config = dict(
    d_model=224,
    n_head=3,
    head_dim=64,
    norm_eps=1e-06,
    qk_norm=False,
    parallel_block=False,
    extras=['capped logits'],
    init_std_qkv=0.0206,
    lr=0.00186,
    lr_mult_o=1.42,
    lr_head=0.00754,
    decay_shape='linear',
    final_lr_fraction=0.05,
    batch_tokens=16384,
    steps=10944,
)
MLP neurons of a small language model. Each row is named by its layer, matrix (down: output weights) and neuron, and shows model dimensions 0-127. Each number is 500 + 50 x the weight over its row's rms, rounded and kept within 0 to 999. Numbers have three digits each.
Before each neuron's rows, "fires before" lists the tokens most often just after its 100 highest values on Wikipedia text that the model never trained on.

fires before: " ", "\n", " A", " M"
L4.down373:453546522442505459437474395483510478572421488478463543536493493514507484528461594424565564603471432499488504448547475516515441529510415506506477542575574526443502487423483515448491530576659544418456503578523543629535544551540555474521504540468505528450602359495551490458470526462515492513479550483476478497538554422561482508488541544552506498570447478587526530509432535567540515507500

fires before: "on", "e", "t", "at", "en", "d"
L5.down241:481448538525573497527470504489544499515533492494564566572494491535497471498451564497451462438598563493533539529550464480483496491440510489495510526504520549446561539520431644484505491473493534538486430566495516494472520462456520383495519513488461458429465515466467542589524477607508536473396535480560413443628438482514445424544548469418631553527468582470452474526517389574454513511556

fires before: "\n", "-", "m", "ed", "|", "er"
L5.down737:511597533540461518558420463412598511446536598545535496565431512489484474398421551447522524568501503514490445490479548560576457496523437576507549476468577484499583525462468453503549559505463517430494489477487485519489475514406485387546397496488492568549442552466521439556551528472614502524530513531453483513487533412497478398550397522443562478578494408530544579544492480418542456606573

fires before: "s", "ter", "ch", "h", "e", "i"
L5.down389:453536617491602499549459494553631529563486570477471500391462482565477479549524508530422441488486536601544517525540520480462464537524515438519471504438507484486531567515548439446450450519487465538548568546574506488437528491438498495500503482577414465501459418583543613469480510561557461513560507540452480491463501401558574446516437488447522508500476573530502563437524529489548521511515

fires before: "es", "ip", "i", "ent", "is"
L5.down791:488496464598538437524562555481632520522542510447465510476466543492519419486572568566461580489462599485468543422466521441520554413425480546475566425495443564475565521580545472505462496502441539433483429467535411538387471476571417454534489549528548602525534461505497447541507529493367522518486490500478504517557545507492537380598472467431535474408463588491501473504516503595464556604505

fires before: "d", " n", " be", " ", " re", "l"
L5.down248:550544437479461427523460446480482451507502474483496464382522482621506472423533392460460527473451485478513526476535378447459513478494544530549532492509344506564450505376426536477461430533573502438599592475537472503488442516470607516486513494450494525533433502448584517538526508557456559449456515493461463458544447525562574585448474446554498518583446475544499494504502488510595512565527

fires before: " |", "\n", ","
L2.down596:559517490532509586578495546400519498542504432458542460573485435442505525524462532533435511477507542474499451450495483507468501423573477445558436464438534512559555444485529553437559446430518440493489537523534471577537509458496473480488508585442563480453505427384531528603461536547561503447461581516496487503594554481545541466471577558508514507454510531522467575550500566488521582564481

fires before: "ber", "ies", "th", "in", "w", "em"
L5.down311:514441443463543464503482515451568471516546401507516498497474475491592409590552456521527421511447528510459481521515440555373481506488604468511532467447474429451500527452478494504510400434467572522480500496547484478567436526500465563525495486487550423449435542516461426497588439541561505410541500543636470381517523503474555428552540438462542543574413534533548450515593447432464500540504

fires before: "s", ".", " to", " of"
L2.down212:533497508549440486392473470500545429503479489504406512481522440574561558448536533524508597486459453427500490525503462449522501569533519379542419475569485455451578490533605547502518440583423486478496575546514550463432486476416490545498514505536459494452526445511510600572513584603508531501509607647574489502417450442512544500421555417460517471487455500498498551511513492519415518507404

fires before: "e", "it", " a", " is", "f"
L4.down32:493440469448482565507570507557522612484470469487489354504391610434495472532502505535547513468583485581420473487452602432480510453515475493596510472533592474437481437450517477522534516518479523389459444458453456566465579518526534484490526531505630537497518525458506494541444424553459507449503518522445426480550533504473551511498462475444446486433473585423518482412461559427509492486505

fires before: "\n", "r", "an", "is", "re"
L3.down76:540503506507553589492450435439492479515481497412529325448498541476516568530344512542499398508487485501537415416583453501538485607502494498486493531503532574447516506541448500508493493434519481495561628545464445522502552454502446468489495495497562583437577440454517537609494518543537462569476497559570502499509495412474567551484521555453476450389445406541432423547453448546478580473468

fires before: "es", "in", "s", "f", "i"
L3.down859:511554466612539523423518533466572545496577483562533488460456482548540466467489522479488504470509498466550529433560495502486512462518494482693547420575525536486540514514477514482425459504539443489539481590444520553420487544479467508503533431439532423509520397552525471550499549531533481405583495528484553506496583417533427528543542397440530525477401548535478532546455410497401513543437

fires before: "d", "t", "f", "v", "s"
L4.down38:551478551503521507541437412424467510508535487479420513558522472527497445504544521472555460486487394460521530398563507496551529475551545604497482462455467445435462520560507497518530508442438541392513556563567556544475524501526491523485462556503469481414416420458574501566531511530542525500465549454482548580556518413401561426502470511482572484529440575550528493454423484497505472476486

fires before: "-", " the", " ", "\n"
L3.down608:488611485518492537539488527433492526459568457463498457484590488542493553580515539517465487542476487483547491493530432500412424514494449519504455533483451513473501485461443515448385420407475499565552502546481587506443617527521482449533465547562468556558559495525444529600499497522484446430553615461427477526552456399458542559485479586479597554645507377552499429499511473511510499600476

fires before: " a", " b", " an", " the", " s", " l"
L3.down315:519493524576546487583511457509406487510530551472521442485481522490483471505537528513552542518466495386559446541504401434484427497448456508437437499500550619545522508531394542457494576522516443544662524557489472499528375470453466506454513669440564503535483519573529442501490467538442581427497508562562454416472471425404467467449510519423523537510511503399472516455479491510480449527479

fires before: "op", " by", " the", " on", " to", " in"
L5.down401:567512494517448472475504521553486455547522496543464457553462556463572503488568440491513501525411463464492476543592514515527404435491477504450521514525451519503479567382494550461559515495460505468516412551536502558571488513445597531534497434533526504523538443458501500516436444496553451460530513537525496498469528419477580548528530560462468482609419511496523526516442524531488525500539

fires before: " ", "\n", " |", "."
L2.down338:520495505612576599430539457395493481588578495511514495555583514461547440489482551530450553521416506523572495502573470432475540541494488539505536517392441508503489499445516495566525488509455471485487480531516485473597447482375519560488500458489488452393567472425509560584477579541596507483515547486538476484504527504522411420553415499542575386480441450378532537521507474442591532633478

fires before: "n", "in", "r"
L2.down129:502565553467514517472563465462519570443567437510488587430550525528506531473582521447366460462541419433439463473446511560386585572470463469559512525445439401546512568444481400495525556553495589536537446426588532489573456455474482442511546519517494511457548532563508465557443446497474452466454441464538414533474504442569522489524462541588463522482554538448454446534475508509574413483451

fires before: "r", "or", "an", " of", "ri", "ian"
L2.down82:544555566535520499470530482616544536518475573468515472489537514599479548564567467545585450531472491518535466532445428525503537539596461453548351491476462493581555498450572473569435607541532474446531497476584500486573575407480457538490480458536494491558476531406456482461534454413484408454444560436517462466475397507479493501476466465618625476424512548517481473544503499572397523569484

fires before: "ear", "or", "ou", "le", "on"
L2.down868:462510500530532527533428465461467559506446428467537427479447466452488472500532493465433433392537496502531470496486512497446507537485498466539459445527477500510594480426478517506517544498506448469521485535476533493466511507564504566495586486458433396492600474441480488517510541528506552525493437470550485542570413490592524454439479567487475553553579404568519627587484492490365438455572

fires before: "t", "e", "ed", "s", "h", "es"
L3.down870:540573566546533443496574451424542493576447520513491592560470475487564519495573494500442558488500466397546488529502484534533410516349410399510447418473538462480480518499629525457461555533468550473660520483535462490449457492450550512510480491551571474469510456492528445494440549527560483526450458435547521560476515482554502419473451493483590457449571452464501529533513475490491444499518

fires before: ",", "s", ".", " s", " and"
L4.down459:517519545575397552470564529573475488542493532496437467560528440497570579389560525498476521499498480512493503461503531502508440527490460483493404455446511620485544419548518651541493378444494409507551565546472492477464490498531431526483608508538578565422514465485489501477525473587509529448508531439508453442478523534442594544556468483514513564464404455494587522554509520435434552578412

fires before: "ard", "in", "n", "er", "p"
L5.down558:594550494467536561573519454557407535534470453407521479492535585506483455512478542430432530425568447456486490439533504535497489422438554472538509408523505536461528490494494585544484538525474449606532554414506533475415582530473448458416434515529478452538572420460566427435529534596377526472585494535548527371494533424462494486515418473591498522653586465406440473431472464414578448475476

fires before: " |", "2", "1", "—"
L5.down417:429580571436433461442514527406550518454532406402488448442496453481487466555511545488535541503452371469485493516569440524410569541481578386501519526522516478453425506471535540511515306545528576502575435493506523491611527499464398519552531559531541587449481492471517455565525475504570556471467532419447541454472479486455519534541517462508518585534511511523428446460576439485429540497538

fires before: "er", "n", "us", "t", "d", "s"
L3.down846:536568513479640502557534474399469492585476551606459489487465479554489418501489481440555500461599429479534458472625431549498564529599425561477593491522472483502492495471557466489456506487444528468488463443518490596555559579579454439510369467487471478438494469468531539478484517530509488533501526549519516502472520451517422559612517524487497661502457485496512498482536454422462402503543

fires before: "d", "ce", "c", "s", "g", "h"
L7.down565:516567529531489499562452526544522555487486610488515466467556535506533554614453422449488513511461537461518486499403503509482449490560515523512508532506540496520531523465429553458515539544508460430533493474457467556532543516537446526442573476573425558479421534376534476529484474474420536513479499434404581496407445534517606550489626526552526411491433526536488503506558576483514478470461

fires before: " ", "\n", ",", " \""
L4.down726:498549461512442417568613579445535503491569459494530535479503471526565431451499484493444446505485510456456436507509454595394460523573478503468474456521513426470536493543449504521493493452637497419421438475511535515506552455505478449510575439458492516546573542517509474556492507538473552455463497479543523528485476397511450498527443555552555540577385492480511541505468617491510482560515

fires before: "or", "o", "ou", "le", "ro"
L3.down197:479561516424477551560468393534553513494473554445462588463501593580539489490555535419440475500482538393456533487518501535488569569459469450491502492468506438482488503495500552523565440511603391452440396500492509408479522477491472561563491513511582479535543515494504418591496577463479517476421516512460475567496474505446591531538512561429488498496425504496547473466493526435574536489500

fires before: "es", "ou", "an", "a", "en", "ed"
L2.down326:564421622488508534509457551450466605493473496537508499427436433513448532470498451514423455615470502517472520442434470439533506379366443553550547489464499510482467454474440516473539539498574588559574511516474427513484571506459381502433472459399554514565565464576586558552480555475408535544578499506589539579491530497421551499535473503463529504538464553605551562417378509474410462544543

fires before: "ber", "her", "n", "d", "id"
L3.down167:493528425509532497445581485476427516518543514466461488556576531438413532389489478530511454561444516525544388484590498400490540486495517509485578470528498465497413559448533438499481531483588541534517512486453499466396487583541450407531426474551566540548527500463492542440522472455563463594502500451546553481420507517508631532529607535530556446442608450491589458459469509569409464470488

fires before: "or", "on", "t", "u", "o", "i"
L3.down153:543620497527544532516488523487496466508544538412545446474563565520536461519494461483483423531569498434469519456526461448487405519503460453486487502515433511423535533489461490563491500465456477480502455641477515467511523505502511570490491401477521432556488450383477449497536521517480480484468544499499546577588441481472551475564566552403486516617514457508468485600483406508463538563431

fires before: " ", " to", "/"
L4.down777:504547506504619597531448547515492499544628492506432458568501503407476520514469559570459499565586551383472491514503479441415537461445563521476507514433617451510481453468488493485587472450595509509519524493570562547439502493507500472480400568414476586533541577541568431536526565556442556482568441510499447520500459527539459526464533520526483438557563519497581559476574412472549500514473

fires before: "d", "g", "em", "er", "v"
L5.down338:537555441437530550496496467455572517505512468500483447610561489456393590420537583483448501449582462494502525508515552537535473530448570553501455448441424511461507463504465460522503439477488489529500519478469462510494505510571470446594561467508533472494514536554445552494458455438553557459414553494442512483466460582455508500490455517517538562476525493442592431561491580481451550485515

fires before: " St", "er", "it", " K", "iv"
L3.down372:560600532420530521527460516492460548429502539417446488474505551512458506570464459576547550471514463524521501533576488566390412495537538433514418415529560485470617524455509520546474512490521545478507431442473528554476539482481420487551533481534461540549539477525503524534513540477524524480560465579471414509556609488469523438517554579484558515437434533473556554405523487508469522485492

fires before: "h", "ch", "ion", "c", "e", "s"
L7.down155:474508473459562437562500460550504601516438480485497466457535528436604531503550522483511492507456570462478546504460505510504603450418516518457448545506407595427612515490397531422532539516547526518501423555456467444605477579525480573499407419580444540531413481359562425384475537493465471516509436528417476512536443520461549547556498501493514440491490544516460528517429530481600461450524

fires before: "n", "t", ",", "ag", "y", "al"
L3.down251:531478445516517423532514542531452489510460509482484470496458618509457514576524547353529420543493456577566492463460537471478515472494408479439487509440474495522483543545597456486539382560436534481552440453471534407571560465526548468474514475463521463545473556458519571531557455521507412537514504520406488497483525408465455436531461414442504482501526560531551469501504462551383396565585

fires before: " |", "–", "9", ",", "°", ";"
L3.down162:501510500581485501561461482489554499559461385431441478528609592419503403500519418525462421464487589486486527484458487551549518506582476474462520557490504551435497507529563466495488494481425482503570543551591466485531458490464534537554548501556504473521560535484466457465582426466518579545541567501488453508491594499469500586516518503515397405575529517459483476507560539527509481592526

fires before: "ber", "b", "t", "or", "th"
L3.down650:445524496528411496406520457454506506559524473403533542493477569444584445494463548470496556446472482491497450575593581592568515469515500469527421537512462501477527547450501473456503450499446486464481530524519517530475478501514411600539559414523502489509502526532526422527490552608550506546517335542537425568454589408546548436527509491429564591476484599541536450530599497477428516470498

fires before: "n", "in", "ul", "ad", "ur", "er"
L3.down352:532519501476516460431527478455547517473504383552486525514488475533557495438596503528346449435551441457491462436445543490432564570414508492548543580407480470524541557454534485527544478514504593596490465388530534500588376449503462390448579474502519470537565491586515507544531482485444429521478460540530472554441553498476507523523451528514417500462573501459540517513442596471512449431429

fires before: "ear", "u", "ou", "or", "et"
L3.down420:547478477555524558527499480465516560560439518417446423525549602564471529479476518390518555513567479418546569458465499499544578583527467430464511524518370567535525564567520525510539469528430492499502523547468470476473550525514624542502491452491479425495470503493586437451605540455559520545532516453524532558539480487537461419534524498490531429418581521477414549511395497491540529463499

fires before: "ity", "S", "1", "0", "7", "3"
L4.down741:544506476446552486511443491463479502512471460457528557519463499532507467496583603471455470456490563480569473494488495493491505454390563521500438527381509546477551496446465502550492444472527546519551584588486546570620515556551545501479512474485546459531479598445527460612467380578421548529377492498529459526423447494577551447460489492553509511559501497405454520479550468520460566574438

fires before: "o", " (", "m", "es", "d", "e"
L5.down217:550470477541460465496538485515503451579502483411449539497532498523556498503499522557526577450488605476497509547426456391560505434486473578556504506566501434470457463441442471517489432534495569472518534478508658422445530538508534502471530537505450532579527625462604544500529455492498477421582480477514489461490410533483502506523511492487512495502427548601485513545499442572497597410581

fires before: "9", "8", "6", "7", "3", "4"
L3.down594:479463440442552578486530549482523498527491494507505441466498528565405602545544534495478482491500424449564389465438450526448503448535496542476466462525481515394531537530431491571538541412558479481568538533456576591486489486555452477597563492570452416499528538462591472518440479479487546521476526474476472559507587530437603572461462434464512494522415485412469421450488448499492597523460

fires before: "-", "\n", " "
L2.down606:515539427650416638407457404474517462507531516490437479536460505606518549545528552463486548471525535542505543601522391594439494502473471454593481430519485459503445385487544490460454454525531488542477418406556493519500456555461435472444444582496483531490497508552448483542492505483570516396572482497465498558507469576402538461546458553409564501530494463466537523463498456550511560486518

fires before: "o", "g", "id", "ist", "d", "t"
L3.down671:480489437512535523524464485518570424515420456433486481597499480475469534512503465439438438508574552436519471477432459476459520474435505555538568474512533428477487473498499486375509524538400493524557400469499485573551565548556492436543456546567499449469523501441447577506436544467464543530475468534544562530455501460433547416480598459493423555464522532485610452511439486487587524496450

fires before: " ", " the", " a", " h"
L2.down892:613504459421478563448497510430577514510479590503432621514441492562428560423529470528506528500618435532481431510537446570459491470564467444420433507554546495498508570478397624548480531543520487561530522555396519577452543489455452463482413499488509515494536422523534476465597596484463469422534558462480439448547453518479520483547455477463633523501456346504565541472515476527460477557475

fires before: "ed", " St", "il", "an", "un", "l"
L7.down518:491465499588517497495407479541583557539397519416457469546506578524615482445473443491477623585461521510422520516467533453479515656521582494440424525532460456478518527533454558409504532476495470512539561512482512442491497396565445477521497531432470542524457596513482548457496513409533395490464506499390486479496482538517506522512552496524620408536464419489565453475438431461453496545510

fires before: "n", "y", ",", "ag", "al", "t"
L3.down186:492550467540583535533566526458516462505493506535577533532457528482403487566580511434616401506429430608480492509575548446515470531544473486422493504531594517554390471427438558507544461602520504540509456485453491484553503393527406491438580430532473449453423584480457531464509476507477537570474504550428542488520472473443512507491459439464479429507466590552511540543492550512439501549537

fires before: "it", "iv", "g", "t", "ion"
L2.down460:522515549474576579475506502440566556465481626458323474503494450500471552576457418467467489496464456425505476503510477574502492555470518439456447473506458569489495588506504474605453461500482452473526557532449521491564495509395436486516604496534482384491473520506418511439478464507471478431558415557513466477575508475566540499470540488536610565570466555495494526403547543511512499527511

fires before: "on", "s", "t", "h"
L4.down515:525488543544424473451568514453598422502434554532460542502559567451424550491475407484400485440539410538540453423486453593580459555427501405474485535487588466463401458469472525469542542515485566484587489446467513493489461544529527552541485514465509448516533582408477477502465509494465434541457487419569537466416514483489474497490451420521540583514555508474496479550500519530408549570557

fires before: "ic", "s", " a", "e"
L5.down463:480551464450541561613471479433449504548454537486515562545517489451604416482565460482506388514474466506486450509406506503629475527439393521558510416433454469457476447554585576532440562434525518492476427505575523422487501482515440556535485585586515429456507470444493497576517483484602539394495555460447511417420425510524440556417453437416620568581496443503581496461477553511489455533473

fires before: "t", "s", "ed", "h", "ter"
L2.down59:504522556484530466448524468388561453581459501492490532552429489472519515502504418492353520487442450466523470498325441543535524516493390368528452408468520559497443525449489614580506501423438576434525555550547549500461469591423547567519497526497512475570527541554448567492380584507490440429459477432512568504471544532471523473530512471530549484462483486446575509630544494479481482568460

fires before: " ", " to", "ear", ","
L7.down693:454592566509518604376517498529482588505519500466472529510426441462451498516570504527510543523468518511542535491534505520356483460475576537520499495443521528494441431434531508581547505476593394398543434498566476646515513563474515550527468433395517588513517470518447443503442477514544460595513424481458462543562509480401484532457473500454555452584496569475533646495530446580479527468458

fires before: "ou", "ad", "an", "as", "er", "re"
L7.down680:488460427509447565478517446449506475455495525430441451554509557391488583384448533500583486536480438556491486485499435540484563563447410481528512489499528426474531442501539442547470528429504512457552565511571481488486444541477564560550463564515487536417557491457589546517537468533500397415528555466594442590575549560455444576548490458470427480388476466511488544452394518533505568502464

fires before: "an", "il", "ar", "s", "am", "ap"
L2.down515:515478438493551573589430491474521506485544474522404489464465538511588507444467428439555544493494565607468495426496527410483458461510511521450540421541461451480459564477512589427480494511583545579481456449587470473597496454486516422475472523640535479491528502554522479444494535539497516450548564536487536582497492490450557521459525472539629479494490480615518409408517556434538437529479

fires before: "n", "y", ",", "ag", "ed"
L3.down689:543525510554504441560508430484406427526516502532484445458478541477377487474488490506538476493568512491395550517490573533443547474488460528528508545456470522568424578555484470493515462547508539486484506422481551460468554478468502557505465519505355397487430510405517457461572512494445471496552495499527502530561437434437529472587520497501517521554478492512540518539537536440486404475531

fires before: " |", "0", "1", "2", "4"
L3.down132:566583567490502493475490516457507516503547395458555454436520521615605539561489481490526446511452485520568481473604468596499492431460548553504523379423528464395502514438464485641518461520532519438449475428567549501540418589563464508549535575572479559467490554517526531478442408380552392502434476465402482500502475437554450463590541472516518545508516470519568498457545504497527456481510

fires before: "al", "t", "e", "i", "ies", "if"
L7.down358:543455485455565453584477537477527556540532530474573427497413538511561554629525449450520479457467421520576466536481528484476447569503481465446566424568491470531544488520513414557434467501481580515467516533500522454482474475379525457511401465548531519552463579450490475463506397458479579500506507473516516428486499548498451418504477496620437597578507454490414416555507504471529438602536

fires before: "ut", "ver", "p", "t", "w", " |"
L4.down617:542526471528519584611442559463448502533551480482544472525521540454571514459464453468457478476539498526598500468517455491467522366502451459459474496470503530538526552415519559465532475506420495584457610444459456466436471481620465507479452584514519500460508475396451501604569469527596519493597584554495524524510460471440526404483528536447527480401491541567533376516517467473461590537453

fires before: "r", "it", "e", "er", "an", "and"
L2.down672:526534532495434476530533389447472513496488495468521562493432571504499494525511470470566460472504476487526457505586527524486493564417514468551504506469495464549487521418483449420529558543513496513567439400428450567549562597493557399480492510489560499527412508467558473464423502543450451487534550398503500549657557478518507519477478402486678411499448520469590500364551566565459494583506

fires before: "es", "ou", "an", "at", "igh", "a"
L4.down222:610478493514511451504451441466508546518576471558552491542565435509435540399516397494457574561493495526457577424544590473515426507494427467546473536486470480388436386450438486527522521487566561498492535488477457443530512550473387441459440504385557514476553471425521469545469431522453548530497434467515548486443486457381520469494600492504558463449517562567535592509516550538499452495530

fires before: "y", "er", "w", " R", "ro", "ity"
L7.down587:476582521523437491576443551431539548442496556483529537410575465476487566528499419495529533507529477519608460564462556455576462602518496422447518415561573526569508543528436436544518424485498504533478569524386486450549492441484475512558451470472510494451534454533472516468406465515559636563410539491527464599508457597539514488370601604499468524499508442601473448433511493494477513499431

fires before: "ity", "ow", "iv", "er", "it", "ion"
L4.down153:560453553478470502500417416481564612559501514528478469630530484492540524512556514430595492435556543558558516544523503452423503459641511425462494481453516574460518578491462566520437424484526527484530474546545551514480459628527461475490502462645492478401546451431541448519404462534503494472436443474510486466520523498508483494462503381499496475509482522535465562417540515488485424466536

fires before: "e", "t", "ter", "k", "h", "if"
L2.down239:486477458451498489512472358434541509521426537534427465539437579525571475517600514560469484517457567493494449496534517478478453508499472464561478532427511565435506532547547576548537635491456514595445578514543493526519497577495414440488457511510494540458489426534567455505511506537494473481560486496520601537498515505483555483476533548472563497475438422496564518506473441521494425491565

fires before: "2", "1", "0", "ent", "ed"
L4.down519:507495385488465444570562525543541543609444504446569547516451547486530573487475590580495501545538515438565461485401528416532460517508615587511463497527575470462543516570475538508517594516478437492515470520411521558573499419496587440506543515547479447455447496531535344548489445514513453515508495522557419597419501533437632445505565478421563518514407536461509424548481636482482568489552

fires before: "e", "s", " the", " a", " ", "l"
L4.down158:491616458462575494488584526467557511497487569447483492563508487506434457547533535572516600498484393561481574548429502517485542511472489542433530532369595444362530573444487537491461532485480469473582569480437535478540439430466497452452429484582507517563551505484542536586505473468485446571516502454502447502512476514528573598506529485519600503481473457490523415523520530509575528544547

fires before: "d", "n", "ard", " be", "r"
L5.down327:487502533562498531507578394449531436498529549455513513443543496477470613494500478449468543475417453508553510527610480483550530564458529441504507449529398545539491487538533561457531569674490509511594424425475478530554456502514537498491483490472502491608513480451528449511423581534435478481460584514456512423484446563539468465493427499450493489553518483441504494513494449434572525483516

fires before: "k", "h", "{", "e", "ter"
L5.down439:472478461504578527486417461499460523498508431479560433449459533479511536434496499507488454519496502553466518477518483455512442552517558435590475566484560498513468501538504487471479544478466542521472428529523534476590466529465399453489369505491491512340491503484483462522557535521589447509487545526444572496537531589451508424489599467430512469510523570489473510426489374470502495555556

fires before: " |", ",", "\n", ";", ".", "\""
L4.down738:559508498415452520443500433435451446525469482459422488486500459512565568519496516565502452598529587596455481435425408454497499508572532443457361408475498566494538502469535536495480479449461437546500521427471471528468503457474509524512509475443483436411513430514512570485465542601549475443457543506424508511505566515540427420523532514595471505470451543509566548487495511523539506528540

fires before: "t", "y", "ies", "on", "ag", "e"
L3.down869:613545498577630467437355457501494434464549480501526447539520416478506492453481531411486472561530616461441554509529558512462449507606427624473518462505440516457481525436498479491404599560431366505449473498400528494619531523583505456498409576521472463448555613513484454514503489500566491525523484593485453478616495558479540457587551519524553510523504493512586501417554499485500512520472

fires before: "d", "h", "th", "in"
L7.down456:538483495445501490425401463508391446554553474571444393517505481476541521505503486474502515507467604524465563516539414483475471514500555494507580544461499481478511547517540529422479453442448516563573460456549454439466475424463467619577545437515490414441418495439558528452533399495549579546578434575545514451455525553476544591504491482411364429487487489504529464558566515474510466433594

fires before: ",", "\n", ".", " |", " and", " ("
L3.down302:557473495534498539517488448445509426453476557494510438484514496465507471483483471413509443623501586491444493514458517552484522509486507472504414479404496528462432501423542539502530548469527503466505469594497523477479482484513487616594507458544479513642612508545432566580578430579461439498489513498486549532435546504468503481533553433529512451499429451452492592448498477591534572633491

fires before: "o", "ed", "um", "t", "im"
L7.down585:512472519442542454463473417638515535534487389441456489487578497429572533468506503511466474545557552555452473457576451466450521502581513576523538481485393456514496546552514460403475544453508460481553501500479645531520556520574500567520522520546371449430478437430462488516500460542574551521473488504603387445489531584493497506527561416528443461532478523477489444498534508423589572572521

fires before: " |", " ", "\n", "0", "1", "s"
L2.down451:564496525415520510537488503529475508549548495505620492458582506532518501491592408545614558406394437539480472465514512516480499464535548387565509449462530570618583530484454459442397442555588504545502507470548494460507478547459463436453501597555558537523405511445449541593478470544554552490504480436539518498538527483463428506464528486513421560493596521466483490540511448535446482521456

fires before: "l", "s", "f", "y", "on", "j"
L4.down198:648565492545472527516358470555522522427389480424504495551446516452505459565465456450538590441580497399511535535443504425439445497516433574498486460513476426422472513514487571535474505545495517464473597473455491485498537488541474483515541580420499463534541471517493452511452445540587467466545465485550497429553488568573575486496562547492449440490558518472508568536548547515575518443501

fires before: "|", "|---", "\n"
L4.down387:490562589483373477460487383511561495621453523552491465384464386503510472458492608451565563508459470487549461522499472508562616475407527518487556546548515503523543465494506507447459467531526488518494455483453470551582454513525530503538491525489541510479539531512617590452556459494546428495521558513567524489580489518548403526495446503512430488444454474515372472519474505526417571491512

fires before: "t", "s", "ed", "d", "c", "y"
L7.down889:553509545480500484526551486585534455509457479460486508504536540394596566502519541446401523465549540372554491439551460594503465491558505541373488475495517444494470610447525551526532526540554631457463524513546415528572528538519497463561424474457484475576542501557439490614452457638473520520551510380591494440476508444480448505483446431501586431482470541450506504526443437482503518485538

fires before: " ", "er", "ri", "r", "ul", "le"
L3.down567:537503514564521515558568496579429484542516476525504423530533545511512523486547571515490492497463402470482508457519435533573515444532516518582402566435444492512457473380501436421562569490439483571561507495511472536595547480530516381468467540543525471647501591466579470426536435536519436455490516444380514420476580496493528450499487466500563394478559461539422480517514465592488529549440

fires before: "t", "u", "or", "a", "i"
L5.down31:526537455589414545572412552471535519455561536481511513499541515382510522458486409462491554493500444457450521492564452571507388452482504453434452453572479530541561498536465477461401513482508449522483494550465552505505503480441499545466603541566478489494434577442587554471427517524467456478455561401481500555590414585535544477445520445535477508547503518541513507569527508506532413527543

fires before: "e", "i", "od", "u", "es", "re"
L5.down107:577537500406544489550542476539505485593531543515466487410604479502473430509500546493493514550552598501561494515537432486459502472546515518482426497524580491467533560485453502518440444453522517506602478421478576465537418421478513529464499526545582515499569484426452596495474502507480499355517457505611523569488545472511513452527495547514541530502479614526432505408503527501479533482546